From a checkpoint of a small transformer trained on Wikipedia.
Size: 11 layers, width 256, 4 heads of 64, MLP 704 SwiGLU, 12.6M parameters.
Architecture: RMSNorm before each block, rotary positions, no biases in attention or MLP, untied embeddings, attention and MLP in parallel.
Training: 611M tokens, 6395 steps.
MLP neurons of a small language model. Each row is named by its layer, matrix (gate and up: input weights) and neuron, and shows model dimensions 0-255. Each number is 500 + 25 x the weight over its row's rms, rounded and kept within 0 to 999. Numbers have three digits each. A neuron's up and down rows have the sign that makes its largest values positive.
After each neuron's rows, "fires on" lists the tokens most often at its 100 highest values on Wikipedia text that the model never trained on.

L7.gate305:540497486467491497512514524559513541475494487478521514552444523488458479514525516494552518482488511506507488520491495515459506538550530462510478541486489468513480449491491543496446513482475511451541490475490451475500495500484474495559489467486519462473513507508517479474482512504489481537506524487463503477500508498488524516512489510532514475474533508477457453471526511476530481496489504506472506492503510502532478506497484497548476540511501493529458471489496483547499481508486552471466488500490497496510483534522532536505469507530493521572487464500513536476483496521480504566491479505500510498522549549509522498490501445510515519514499509530508497467486503498505467475503490505509507481471497490495470495504472520500484536564513508503503553533482543488525552517548526
L7.up305:508461471502520524519497455523521503558478504488513502495468476506474500555507500511502481463550489496481506497490562515511525522456521515498518515474539484524445492441482469500476501499499556492505484514439486477456527449489522504507546506531531492486458524523539496543494519492497506511501516484481495504502506465501472506501540482551503479507496488484459510481469470503507487538477474520447521463496479492484481473533569494448492494497465494489447478559564489500520460477481475517527467514483493495486502522466494497497502481513518502525487420476523509471554500511503498491493507465508463446516502511523483486505513464502525468505485509487498513494529511487501489508503477500471515480466464505504517478493463535515501485489505462473489504527527481501505538539498465
fires on: " pre", " al", "ol", "r", "al", " Sal"

L3.gate132:465516508507499469497476483500472443497481531506529511487494474499510498495464470461527518530470547522496489461480469500474497468481487556484507542535479515466528520505526510502522566481533503496509526486486465506505456522471467507544463486472520452506515486483495487493459515510475507534549481481549519492520493467485483475470540528439541513489460487495530484501509469511522464511492519498488507489469479509455472482508485513504456541501473529479503500502493485506489496490520455508510540545508497490480507504494508478504483478482482521514476502536546473517461534519508465503471526490516523478500520472475485540560509481513498543523464517519562506516494486496445461503519450447528456541505501514499498506501515520519476527508498477520445518480526484508474531479483477
L3.up132:494524489503500505491491481489481500502497529482488515519488449508506485482509484480546491491493510476516551514516471509473498447509530522486475514452491460478493531478528502491500505530511507491460574498489499498418493526469493476478498530502496483527536511514491516489478454500500536513496503465519505507469458520431403486547536525495504482498497517474506481470476497508497492489530534447478492537502490496489497505508523484534446503482530534478503514452525500425498538550491505524483502529516472499516466549520492496494518491499518504489486473509515476527515498497511510471474474506534527494490508485495497467551487510484460479519520524552515460445527515517488500510512486490511457464503455507526492506516490497465505482489513443505511483493517496517507437529469526
fires on: " ex", "en", " either"

L6.gate630:472462505485481516501541537487469490497503485508527464479515457498484551536526457520533421497505549487507465499493487516524490509559514515521502495486504493471492443526541498511502553522480459492542498474539498522490459551500479488515520507498507506516480529487518510514472500469538532476518501468508504513520490472499503477505514503490486498508501454555444518489519502477491506525527487562480489523480539509447516482478486510506476490534500513492511565454504502499473523496449487434489513499508493514481500504493524515533542459534470483512518482519429496523515545496491457525507521501471512542478455495508506461502513536516480498500512504487497485502524486505451496529499493495498541493532488512499510524493509528489495517443508464461518498495489518512459493486454484
L6.up630:479474480513491495510485487487509536469511511500483499480475482507518515521526487481495556489529518524504463502507484493530526475522519517526505436541507473530510498523482526493536527467505502488541487493478491484525510492488511489506464516503460512513547478477494568534484444489504486499525491476491510502506515509485498534503512520439465518547512538497532497536464480472560507518557516499519490478534456513517468512485509520446512491443498501479522496492504518515524545541443478477472512513498489473508449501453552470454525512500500499514513475474450509468507520509513469515462518461518509485505541468481454477510475514461500500529514507484492535500500536471520489527470512483502454510483505505483483493468518470455471479482523467519489465501534489469472475492493560
fires on: " V", " v", "1", "ip", ".", "ph"

L7.gate665:490476449502524488445506493466497515518564521487527480533500547504474536517459487519482518512460527529509565497533504504473512523532509505514483473513469476531550545503479506514508526501530549512507495506523470509501465471482531540523466504486523499518497521481510507523536539531499507505509561503478508517497508503571542478483464511467501505520500507506508502482512522496475508499520485525454478485500447543516525451510494516426496515487506543513491516516514496511523492484514500555525535515538522456505530492526491488494439503486499453534494475508528448481495501491450482496514505527517497516482518476503503516488488514541508510466498485503464516549483469514484497513519525502472488480502464485539466533497496548524541490466516528498464468462497489528508510508506478
L7.up665:499484470492505548494509503510513473481479503490514550506537476518482476529524494523488506529482520507538461522500520475483497526491492519537451493452440470511533548505479530491483496487542507496484485486521506502462492508478486513527509488529532495500451463507465531494485505501516475467540506532527485458497481531477486519476491483500510519499466520534512540493481523482446464514514507514509518475572544540447475507559511506512520516471531482508458523519510488515488498523520471457463504467511486477480536492494504507487476475482462519498468506538494489520536519542505499502558470467540523505460500526455515441514501503489459524499507497492503487500446525471546489522498552481487467493505515475504503523504516485507522504500538504568463541483546498512526497505514502
fires on: " re", "–", "-", "o"

L6.gate560:513538493493484446507498539481485481530448529509541466513440478506525497500527487463554519525524503540520559478487504512500493541531502547556464504471517494452548506528445484510499492489506537475532460504478473503495529543467475473539505482507487504491479495537470474502492481550503468489496524484496485506443497489495454462470502484496475445498476501528489514495537461487533492506542501478515539517495476487436506486517499508505490503517494525491532481498489481483489496494509519490454502540502457531485542527504499534507501492552485509485492534490510488471481503511545500465479518518454493503530480479529483538515498468514508503486514538517539509478483496469491513508534544476517538504472479518509508495520521530499526533473526501480494553515543481523481482504475497
L6.up560:514521506487507495502516488517540466535518509512496465503518500485456474540507482446476514476514516481504495494517498504520548484535495499505474471456510512498526508506446530557473498503512480479489543452539461487480494533463498525494523486491486535536533500476498487514494542517515491513496502504555435496505483495504503519506457463526489554495495497509535500510525483522503477489467503494495499558503488508496502479479521481484440501474515516490507501523520439466490509470451495500473511536528516513492517488481450523520489499534502522508550512478516445486470491530490473482505494471472500475530474470546516524508514473503508475495512491514568511504485537483502507518498542447512511504462494488535521521491480462474521523476498481504479522512531469537435468462475430
fires on: " had", "il", " by", "er", "en"

L2.gate528:481510492447459513471512486478510490469498526470538497522468521507483504466489435496489470483495500486484546487514474492497503483480507531541491511576511466500522522453498515491511479515533522489491471516533464507510513521466483498493505538521504514480502491491519476538503516495447524538515485505485457498524521516484471472506502492514518458528506513452517551505511475522524498509517477502516479515519495518483511485466466533487498498480495479492511524457538501473493478453471521510567467490570504498498486547514510483485475516488505476516447543504535490534533482488512534508450529471497514483531496500502486529516502517499511522537480508422476538485477558530503507536495564557487526491500554509470499490468514521495522517474487493496492481486461502501479508505449504
L2.up528:450501556494479502531480513532520505520507490529463521506483473472450470470530499470415456472494516478531513524493467483536430502472481493466462453525488498508504481481549486517475491518489485506476506477458485459523483502495569484548495497501470509469475480536490459435487528479488484520506508484497488522473501495509503446485533480509472528527502503514518445478463536537466489470499490508475546525477532497489506513480474502507524517523517492484500517471509515527493524444476477485483457514456534486485491526505534515496480514460475494489479503492480552514503519501466522509487499498481487504491531512489492463489487527487514547494476480522503541473518506462484499505469516518572513514480515507503513506496501525500473530490506496520514487444504482496504523482535525
fires on: " of T", " of N", " of I", " of G", " of R"

L3.gate137:508480476482541521491493515494547461481503465522543505488525534525513495495506495477491451535509507514494446474518494491491479463522503536502493504431526495561519478523480463504439490535471547496515501499467474491505470529476491490453531493535541545530478519520524536519558505502508519492499501489498468498490510544524460479496505507509493500460513436504517533466503473467533463507496467463565543493536490496532559509573520493506500491472475522512481499488499523526498494502492464544545508512528497509505541523505508460500503534487519503489483480487517473485484532528498487524488508482539487506515535499477490543494473508445492473486485493487489504476507521509497499518505460504513477493473530519464514501459455476509509526494512455511479508502497488472498446479482507
L3.up137:537494423545474494478503502513536497489521512487513452497520491479525485509479476511482496522500546509481509516493483512496464534497520491500490502495488510484535501484490481508476497524526553524480523505463488466517507450496477502449513510547594494465512528452462480512481483477517501500477523477501489483445532449542492501512495470503506497511500451496456489491462524505531492475506486483510502499554540493476541484473475513513516529440490529486485513493515474476545477478480525530509508500509469505464474523483498509458474512483508522500514487457475490469501493526500528509514524459495515473522454568480500504511487491443517527479513544555518506511505525481475491470510517460530493451507512476505491508478463520485510518525556501492520509532490496518495535533468490
fires on: "===", "====", " ===", ")==="

L6.gate676:554517498495499479492512553516495514528503476476506498541515494473509510544496508500480515514528510459486493490498469531494482521519504514511558519525465496516510518461460488484472508530456534493543519544485509515510534517517523488560477487473466529522462479473517511496522478536488500520524505515471458520459472493504467496534519479510505513512480479530533511469464545483481511489516496544515533500519493496511520483552454519492514484523514551466530506460440492504465528523542459513523489511510509462489479517505472465484544486470491522502482487481509533460547462529456520528519518535550500498460494524508464508487498495486512510507459444489481503516488508550522478523499527485526530488516493482476533473471483549453464515482488516519482508514452488471500523497529487
L6.up676:493442503476509467479519508481463453523524488470525493476480531526496475493473492503482530493500495484506489491478487542499519483476486496496477516526446518540469522487496491521502516532510512502438510458529522529486526465494513500460496474473487515472486525488482559487532513499530475488525472511509518488474524496448498518554485539551488516520510484508475467520511560490508464548524524517535549474514485507479459525521519463491521535505514520488519501518491502527491474506535469521538475484483521459520491542504470542522528515522486544504501524484531524481467527499473508473502497492522466544514494519519509480527517465520414480505494526521473470474489445515484509495483494483527492467497461441516480463495514498479483514467556488464506518497484499527507490482506464
fires on: "ut", "p", "ber", "er", "x", "y"

L7.gate182:501494488486534514502502533545483485505502473499537483471481511485443517497461517473509466502455467527509491499544540511505491499519509524528515540555471507485483465472452483481510487506509492537472517449477513492480506489474471467531470533534534495514487492509540524466499519471484477494491554530477508529502514505482510560527503507486446505506485547485505504467495514455492482493492506451545490497524534481489539506481507492499479493449472486483506513461545514527521510503521491511523490540458467493442478460546499482524487478466522515492464507481519525472504500513474486547478510509463538491515525515539502538485508477521501488461488452473510537471483503514513515479497512524498505502521516495466481509526457464513554543546499441523508501497477467494480504544505486
L7.up182:543461497516525505445515473536499500513481450495549526536526501519517509515493527502492501508523510465446542523508527495493511482537515492515464498535494470471479513470500522500532490472484485522476481537500491547476480483486460527465472540477519484480535514482513494487500503535502493491464533493475514497453483519532490502513462496518480485491487499464485484504578492460481518471490488494493491496469449471507486456475500515494535482531516492498527492511478477502449507521472513487527461485498471531506469532474517485528499471500523522542481495509510496512511532562493464522505468549525501484468540498504484526534542495465520455505488505515496477489469471504526463479463511473509496470556508503488501530472511504523549510482591509487517507483525484459455502474492521
fires on: " H", "h", "p", "H"

L7.gate347:486528475481477489492477524468550463484526481515532474533462465462516473570553511463513452527530507499502486482504511535484509487488463497476513504524503500534458495489485493535474479544533478495540522521481502493496506472460468477517470509499528496500512490471505490492464498456458531520494531508505512482524458549487482507487476500452492482472513546467494496456484496524537512493565494501533500493523519492481479514456531490503467514490539521504509524528536501467487553537539463530507492497559480505491478514509510504514542501516461478450530518534470519521512520471478468552485513434503510538521491522503530484513518499451477486513508519497525524479521519509502481481519467505509492457536469500516568489511519463508524515485519504495504511501497506463498483509500503
L7.up347:497481483521497496481447522474534529490494519558486488499520478481503511535523499490519485526532503509509500584484490464505487528511474519497476570497509475506480470483488495498477479459494486475519475504516465506482522495497494505512491514562518511449506524458494446489493503494463497423471488431463496492519537499564520500502495524494486511510476530457496543539506521490507499499531499541552462502494515471482488517514499495526514496518579516510537535522487487493486517493512517538465499469500496473481479507510529508470511510521472530489561505519478499511505455466478495526470495492511530497451529467480486511456504508541509501537507514488486472521510518519480519532538545486465479480473495471465521497485532514501494464513486490506513472544465478507476505490520524
fires on: " B", " V", " T"

L3.gate345:514468512487506513532469489473533533522513471506512498520511476513457467489502474424461517515474536483516543480487452483504518541517506464484453463480505496496513491481516493504453475517514520472515515534497503465455485499522467525505544490545539547551492489528500477476541477508498553501468477507479477453514513507502499472508477513496489504494471450485484485501483505483489486492470483453483530524545475492515499508546487511507494539492452476505477473516515478503537496475485517505512485517522475511512491517466494511479465455498534506522513507502545506506530515522503497519509467490501474526523525500486522457473524489478469469514489481547517471503513525522533520501513494443508459537511491492485523533479534475545496491491555510515450487459446472466509474469505558
L3.up345:460445494484457480537507536479496507507517482493463485493545526527490511483531516485522529508502462502569514504506496466533488480478480526549538500544501476533522495468509483496505496523520506458477503515526502531510564553492495490494529459515530503531526502515475494491528495551510483517509502528479529525530504466517484516497482464485492482489488520479512500491555523553502456500493504516487504482477505475483525539515512479494459514456490530534512472502470483494474518484521535485510515501455483518509524521514537505495526477473497465453486486457488507501522481528518499515512468493545537482460479506499478476528515514564455565472524515498524504544508498516546536459502549520485482501482497495498542453478498507479500504496495499449502502542522474491500478506466449
fires on: " or", " ===", "===", "imate", ", where", ", and "

L2.gate494:502512551482522517499485535530507531499459495481490484478481501471485490513484469486482537501492526513520473524494518500452477515471476500446522486452436519471448501511545540505492487512544495523489525503504532446510507480522500517519500488506505493488531513550573484495471513499481474499517507464500459477482528475474477503531530519515531470511473491553519488498473541488507530528483492499515480515498514488447504498490489458523550521509526476503518500478513501487528507535494456483462507476473515507503515500506519495524487491497484525468544522531522521494504498495492525484535454476503491510479503506503522477501530499506515456451517535506522523446510529483516507505483510505504497564503478480539492469500520488560526567495501456454547511517551468433515491482518498
L2.up494:501519520485494505526485489519503515501490526495491487528474504453493501525491482477508479501496510514495487533517542500504434471517501479502487509497502491539516535570497530517490501464502520527489435475497486463512514484490539529494485519536491492502513483502543478546495504510488511541516453528461493492518561419445483562492426475531457475462485510507511490490494497498481490499523500531464451464532520468505501511538515473480520482492507478537517466469542486503520504485433496488493502460502500521516488504463512529495469487523495519491483498509471464511456493524506480478491468503547460485538520495515492481489458537541503467488530502495537511516513493509432504531551489470495489503497509487467503487474486493499522559547533490479486516482522502501491485486512491
fires on: " pl", "_{", " cur", " col", " ser", " circ"

L2.gate596:539498540514506507469494516484526471501480485528491519533481516533445536537508486467492511479469513520491518460445512539488480512525507481519506492518550528506504497432490515479542470510513461459437520478448489560488501507491505545495531515464497460571499498510491466527486524489468507509532519538497502551500497490495499523502525491522500489487530518468484502503484457544511474533511505489483455506486478477493501523543519554469509505499499480482534541516540495463541514499479476507465457538541464497457502516511489512518494478475494471525469465505522461540500464537504511504490495439484496514504493506558485529515484501499489496497517476490552504500539509552500472527501515499496506490488506469494504467527478527517504481518453479520485496507507496515491461512482511
L2.up596:533471496475486491509485505526468475468500470535477485489498536527484517512529446500510519530505482545502453488486486556492515535497483492449479488487497543538518488485506480507495461491532468492436510510396521525505519544469476531502489524480527468509488486534471481503524512483499463518510494551501483530511568476500485519481508482487478450530508521464539542502489506556515517483467519477501453533473491469521496516527525506538483512547499489505498507506512454486481469490512497523498503512511495468489516487500488486485492548509501516534462501483508483527489423533522505509515509465492504536479493498492494511509491526490484508508492492486524507498522469520507473527497508480504494521464509412509511484539501469505479505531496459528515506448487527505504449511498481
fires on: "ia,", "i,", "is,", "',", "a,", "es,"

L3.gate568:520467486518516518517495511509498519495485507496485447518507449503458461508507478490480500508506517491500521524486470538454480501497447467468512499471489521544528535500500481463497522477415476500474509461558474513481471509493516481475509513548460511522483500531480546524466514486470482492501468540452477482515480535536505512480497517537547497516510553515530501509512473533451515507493489510495481487553491531493479487515478513465484494541506514476498540531463537509509491486490495523528516503532478493499519524528533501507497505519519499460490540519489470549487506491464530507535477472507524479544497489500519465522493491532514492475499442537462508522481501536526469506515510503530527525474521469545506528479461515541522510530487519491480549506488489506515534523479561
L3.up568:498478489447480470486477532446532494484441471496513525473483557501542516558503522518470540500534539512476519524503536475493501495518522483508501527533468516474482538493462479505487482476523531535516508541462516476471506507485510510515487491522489516561453525510513520523468486471516480490492512502509469430517504496489487510533494480503549492538487464546523486503478526478500521507500512521478508485497509507521480513520491480506511514484568507509447515505489490516506455466490498489548500514489507455499504481494541474543524555505487525502504468495509469499495493518474494501547485494488483508484484496460470454500440529449513509525494489512504523455459496508466499538500524475487499510538521490456508556475499477467515524529539503491501519504504514472508534535458479
fires on: " Co", " co", " Ro", " che", " Do"

L2.gate618:473489515495489511530463478486503460474482501500495479505514521523485508513514504503500466497484519514500499515548512515476515508470526537545522491505533521481473503488552478475479493468476521521500493485543500550529507459482482533516490509504516539501435491530503583508490482493437493524447492515519491500527489466492523506464496515520502507521482504546519482549502519514456473500498480509542484522516516449499490529481531529511498495510501561502522461488454481498541474467471480508500516489500500479539451521517522529495495485475506510519504548474484513565448498467501536502532497425513506496453461473495493489467474490499524532486509469499530515523479498542506479498498531520496463501477458518511481493501505458494484474466441527522470515503491489507483487520484555
L2.up618:479476499476485513499487489543518504476511513485495490493475508484504519486502494544520474477461517531472509546514507502508495494485517542515530519504521513526482524519490488494503516498474509523543523473482511509480505463498486521466479479499493494502466490490471535447513492475482487513483471514519482429505442506478487495504480523487481510483488524519543476541507486499494450508485483541524477533519513478524474536501501491511495509507493545552504469495500517493516470475481486545468554523498493549572467534537485518519508485463470522498490553495509471522434507478484513483492518447498444506466500455482467509504492515483494531501509455459529489554502462544505470522483490471493459493495472487463443543493478468525483481486464489500500546477435513527473503518483490
fires on: " acc", " Co", " co", " fund", " conf", " Acc"

L2.gate460:524512519533544514520505487528529514498501495526496500516496539526512524494484541486483488521517518480536504497486506473498463524513475493501478474480488494510486480501498490449489499520468523496517475507483544514484442475511447505465497498518509526500530495499502503471547472472533525497444509536493508522487511478507480495489519468483529455440499461504521500515477528489539475526510470475463564544488430452490539504461523509509490548500516548494500483550486543498544524497475485508556482503529510489510487520450563480480470496485478503509502508514507542510526554471503504506510473448531499470521441507460501505502506524496501489482482514450528472464467536506504482503510491502507479523504488478470462483483496517524474501467504500494447508490475521465474457489484467
L2.up460:506523475513507527472484508502568524454522546511451456510474475519512469506527500516465490509527516500521461487481478469511500498500512547522476508466446552489480518486482473493495469515485494476507506499485523495512488463488502517493549490562527479495537512464536504542521512474493520472476500517484488504529504543506504504491495490515482529525494432521505510462521528519500480486497521503470510468472450484501526481538500496528520469486492539493494539514513507543520457472488533521549533513513501494529490533489477541464508522514536490510453510508496490491516505516480536503530455476518494539515531502519523488468528512452475522438497525511556502445469475486494502543534494503509487492521519467491509504477494481480488480531516515492470491511490467489444458519563490
fires on: "===", "K", "====", "-", "Z", ")==="

L7.gate474:501498505520485527517514524498471498525474467501497488519464484480457487453484490479492473495502537511488511551477522442466539529529497497523465487533475433526543469554481479518482514498504517512506485494439501499498478471469488494453466482474523461518469540455468468511468517487460549474490443466479531503498496483482483449528521457522486509473474486495524485492537500524486458475490472502512489512514500498513537456526495487529523512468496506472535507511489468517486501498517497493511476500513488519470485492524544499546470548514558518498529505518515506485526508464470502468474535502517468537492517527494511540516473489526472534505532552502516504476471508515493495496521499514496541496481528485528510477505527501513482510529477436474464526504503453485505473547485504
L7.up474:526493485465464508474471479499498513499503495498503486481477457500519467548504529514525502506460519511508489507516499519528550497501492526521514486491509511499504485551502459494471529539457463482458504490495490435472495462428504478466500462503499473496525515522479512476529544497537480542495458485527452449510522480474506523497493473511453486513517487501483498460448485514515477538514507525497495488491482511484485527538502488472517509517512514488508507545534493518541519505471491495466475555515504529528521539488506486508516506516530490549524485467520500475481497499497491531535509524502465507497468466504513487475536533505521522495496515500509431482477517501463479515462507535513485491448497518488510537489549506470474457451493534430539463508464499528515544532481490
fires on: "h", "b", "amb", "il", "m", "j"

L3.gate554:478494512524521526511479495479502497538519486474517477468510508511514507511495483518455475490456527482484483479469457519501447479474492485470486520493511504511552500501476521513531510500493504503480492494488477492489461446496474533504498517509440540490489528465505517493460498469482548488502531486513507538508457525535458452439511481531551491544553522501507477515474529511517479529487463529506519515505476514509525467486521512455546498495491513487469548497476524479525551460507513552484520472534476469503524495516511504501494440502499469514467499476496465528535508495488476514494464487463519530484508518488537444528494507482518535502473477530504493487503514461445462510503516482481516501468562496485510489542548456540492513494472505485540513481529505502525537517496512
L3.up554:486488484505522558495492508481475469516484507523508497452511533484515489521516477525482535519497502520475485502484489534517510547500444455467480471479498472488516511482474501555534475498554467508488469498515520517491520479492466484500525527480484518510492536477497471485488478468485479490489512547525480526496495570530482473477459474486499535472494506485494486492532522464515556504544498494492458547549488498500492520548474477477530519512525504500478500486450531532488521498500483522493484435516451460465518525518518509527499524486502500475513537496479479470485507475496514521441469470533493500504547506528540505491506444481575496508474501495510516518507535512475500466509482511511520487469500496484540525504487520535531522496498481487508584505523550508500522508504514
fires on: " ob", " Ter", " Mo", " Don", "an", " Ob"

L6.gate686:535510507469504502457514449514486551506510515552469497499507481501465505503513522458490469526547462467453521547457517530477518483478452525539468488510535510508511484542492502477480513521485500508526512511465484521495478483522497517517534485497496489469485510505498496438517480469508493480468485469517530519497464514521472516497480529486530456458503493537552510508503484473516507502502511524530482483536488511508533452454479517474487541508514497489485504504485503482476460502507468531496498445494512496481500507551490492496507511504472486502493518518506450485506518475481490488493496515519494592489488477469516479502481504527554443465473479496485522565462480497523486499483529502493495493489522551501530457483478481543533476537477522480537455509514521480483470523520545
L6.up686:532512509498514449498497533511471478494477459537468519530497529520446513517492507496472485482539549510487489510502502451503498518506515501486528505514502480541506444525492516466472450479487477456488509479498468512482488511528485507483508469479531512492511469491535518409522542493508521513528493533507504485504465485500533547457544494493449513491502482511497488487525461529485490481480521530482536473472512509535516503469538524477459535472499495534514527496520518508518480473504521506460504508546574518471478460497531496494479508499499497459443528543522515440451517511489472485503496548469486516500511534492515505535499523447504448496476492458479527508479459533530504478503498453505507497472479481492497499547484492526488502481502493494498482498514493539509515511469490
fires on: " in ", " Awards", " of ", " year", ", "

L3.gate131:521518498511508466448508557493437507531488523507493498522534508481446481511527492498513494517488492550526496499496514485493508472489516495529502517555456505588477497509466493494520477504511468497514504528515490496472510536513500494486512492510514459472482484506471502486476522530487525481530453556472479522482490480500535444517550494511516469553528508515508478530519445457550491501514486521489485496506526471510507506473486539484472497485513511504526448494484517486440499461484510519518509512469509490488537530525475502546489479489502482459526487507538457486487498473465442490500475521503508501519485526465507546542533491509497519474493541474504494545491508534468473551475531543497510487510545529536483531508496499525481501489506526496474474509479506536528520515524475
L3.up131:520518521505495496502513528469518511495465502484551501517470488497526490491457474513507468473504539538521549489527491519514549492493498538442474515463495448486524515515518502481498540474523530491460473477521492488465526504530455500492494474508462532517518518508511540533514475482481511520492482484475524481464506520477503523540502527462500462529496501478501515550505506508453549484514465523523472532516478490524484498506514502499491491490505514486507512458529525509492572451491502506494543503539474497482485504546472465500512467502533483531532450484569463520499515501496470467466479489489489497555501533467496513476483513537533493525511469507483569537521500494498506494498477466511544486531507533492460529513491490453501541507472494488519530522470516488505535468471475
fires on: "O", "I", " O", " I", "- O", " most"

L3.gate610:476520524487515515542516491435537484488530477511522456545496458488486517507509520539454472511504559485506473488512516510541530509500508512539472453501513478469503531525525471513493490466524499456496504483509494535526498484511466495480501446521455480487467503507527517485545491496504538481461521486489461495465487458473499477514496502548509512496505538509458493499521512474507482505502480478530475528520518504483534528492545493512476505515513485507490511461453471452483520467532473472555498502527497526458473516446457508462481489460542504493487536485549488490545498480476486514504515483562492496504498505476486480492507489504531548499511524508526501475520470522488527511485536507544473485515507537503511470473515515490557514484502485457493519533497438482523502540491479
L3.up610:501485492530496527456470470496488477507531527506504507522495502521455510521475499497514451502483500507499457545499478515497513526476474538507541460515516521482523490558440488532530506512526500474470501556439470507501512500504469484489459517497437482506514546474497469504492533491484531508502442499511501485484456536503490526456533485464498510478493507501507483485462517496542492504496510490523495485521502517529479529516512492515479520531458507478530473511488476503468532538490480454512498516534477468476418488460485530534457480519489501513486578497496522471485497522504505534519531555514501521541510472510485460487508549529502475475496458486503488492484460517469510482501438533520483495523548470511530520530504519498486507502510479507518503481501507480522510484457501
fires on: " dist", "amb", "h", " enc"

L6.gate258:473495509486502470497510464538540540479503486471456486496504517503515480471489497521488503492524497504492478497450483449550507482509501523502509506435497487508430551534508517440464532504500486488523489502475469520513490529532518513490502547476532498515463522476462511527544515493449556544447497452511520533493535485531491486513445480509534491512550464497474450514483513527518488520477469468485482530474515486466509443484508504536507478496501544512486521507510501514486539500522502475493505508459519497492459492512551509470473507522514492531512490519503517510497492509504518503516489508475528540488520527497497461474490471511517510498491475575496517495468517552493489517495461519529494526512508490494489498511524523492546493514497527502524531497479518485470451535527557
L6.up258:488491485536508530447512487537485489540484524463484498494480520487487505490496507491546511491525474531459482455502516493477502497528559500531532510523463540472500493484505515540499477486478453502494459516505502501513509509512459461519533505463516487504477496537478473488453495502528492479556515479512502493492488530544496531460492534511485482501539511512485534484496453538433532522500489492490487527518497518497503500508481508491498498506476513514423483473522473499519486506488525535550506513506512537528476506497527487498524517495443496513497478525485494463542475478488504509469506542488504498489486530532539493501490486520497483511506534559482454548487529521555527514508529467485520504524463495502489499493443535512539541510512552517474465531483539554479496554520512
fires on: "ol", "l", "r", " to"

L6.gate352:526514468523483511528475504504557510510481503536510465481519504503532513469506481482513516514516533543521502476532497472525525463425487495555469509517497476544495488518487533467503469509526495518478501468507470549504532477510468526488495485541487494465509481505518524509446515456511487535512517480472495523512559523462532532512502470470514529505497495477454505500509484509545485508542515527500484492499502514486537532486480491507516475529493476457491481529516474493522505451489529520472477471502492470480496464482511513488499534467520520466475516485474479523519475581468526511549476544503509498467504493481456479527480461464476503505488514531554503486456511502481504518497527514456551519497493531508501488547501540504518495485490513491449522507489482515459481444501497
L6.up352:504530501486540480534479525489497493458494499484456555524471476507484522493480515490504506488585495495479540485488469472488509521507487471498502454493516484508497514521477466526516552501542524535512512474483507447476481544521494504484508486529452503506454451559514551479514545492541508481499552513527467510506518465467485474525516574543530473488529498506481484511537472494519462508520474501494532513508526504504485467497531511462500483502495509500488461451488537495443505465478540534444481445466522529515474537494486525506504518497472499506491490517489471478441483511489489500516463516468479529490503507501479481481503480483513522520514504506512521501527507523496486500476507472512487482519511500512546504449519501506494479476512510488490519529445499533548476516488485
fires on: "in", "at", "ar", "y", "D"

L2.gate499:484471552500529525480452525511567452516466473511470458477507497459513490499513503492551499513538523511480482527545465497509510476540506494498519508465490475448509509523492521509516523449500542508467525478471488514523464495548499506467482530532510501533492489491507548444460507480492517484511559472525504496484463480495472477451499508527493477494488486474525489488574503523454498517503527495477526502503496474518510471455485479482479525461479458481475475512503535484498531520535491484501485500506496488506477550457495504470491456502523438498521536491505480509520540485452487473508498483476527486496480496477551520509511525512520522495504522496516487487496535462494471469507477520516481499495509537488519487535476535511500499461478492482535559514512528480496507509459532
L2.up499:532515459479488503488489512519530541499527494510468492470490484528516445513501494503497521479476509495519468502524492480503477513544449482495473484453495475506599510516484519498499531514473535514484499522441472519534506505501476523486500517555510506498489493511484520481480478511523549512495506506490494491502472498533471506463501492498481528485482498471515509520568465484516495525512515491483526469471489495549498486454472518499478492469479520492446485500526509498559534488501487464520497497496489486462447529483494523474447461501519493510515535431491475536497492486490475488486545476547511477504475442506492456553516517491482520513495474517509476532483521476509492463520491505530506518502524525483523527558465485501499479493483478498484557471485552471480491501474547
fires on: " ent", " ob", " wh", "RC", " mechan", " Ob"

L2.gate42:467495542439494499468500497451520504505502462480458503488549512492514486507481525500461551496548545501484526556489497486479541471491502509497486473469459467528498494538451441548521507531486497480468488513511495492520530478540484507470515520482508520555498494544464490449508534462472490512491506546501487501492530526468517473486510493478519470518479485529511515486476508482510521477492495472525501542524510434501521543513515511496536507474495472499520493551495468475500525459477493534506487527499483490468522511500489510495520532517463460489543494434524539511509458530563490491495500453493487484517521485435494524519509482503499470485507483478507513533461508503500503494541514550509486496496528517505489531509469468523502522498498501500492524513479531456511514516510475
L2.up42:475527486539511526476531527482501495509488467469507496500521514484467468497517485504525518477481516458500537524477506494539551545460470505508497502505534497508499503516517513497502486539571495516460442516509497464486527530479502548540499507465483509525510527463480519450542506486477479487510508459489468462515502537500472491556538511499499475530511516521506508500480538452470498515510521533518472481551470548542456513498491506530521502509526468521521499532550499528452483552481486509477496513504534474486493487518513471521502532491492465489498509483509543508501511500524494503432504484498517520570462486472491508503468462521515518481491481484484501478476485481473492549508497527496494458505486447495518497491528492467531508560507478520515475468513493514485468461537519
fires on: " represent", "O", " if", "I", " loan", "C"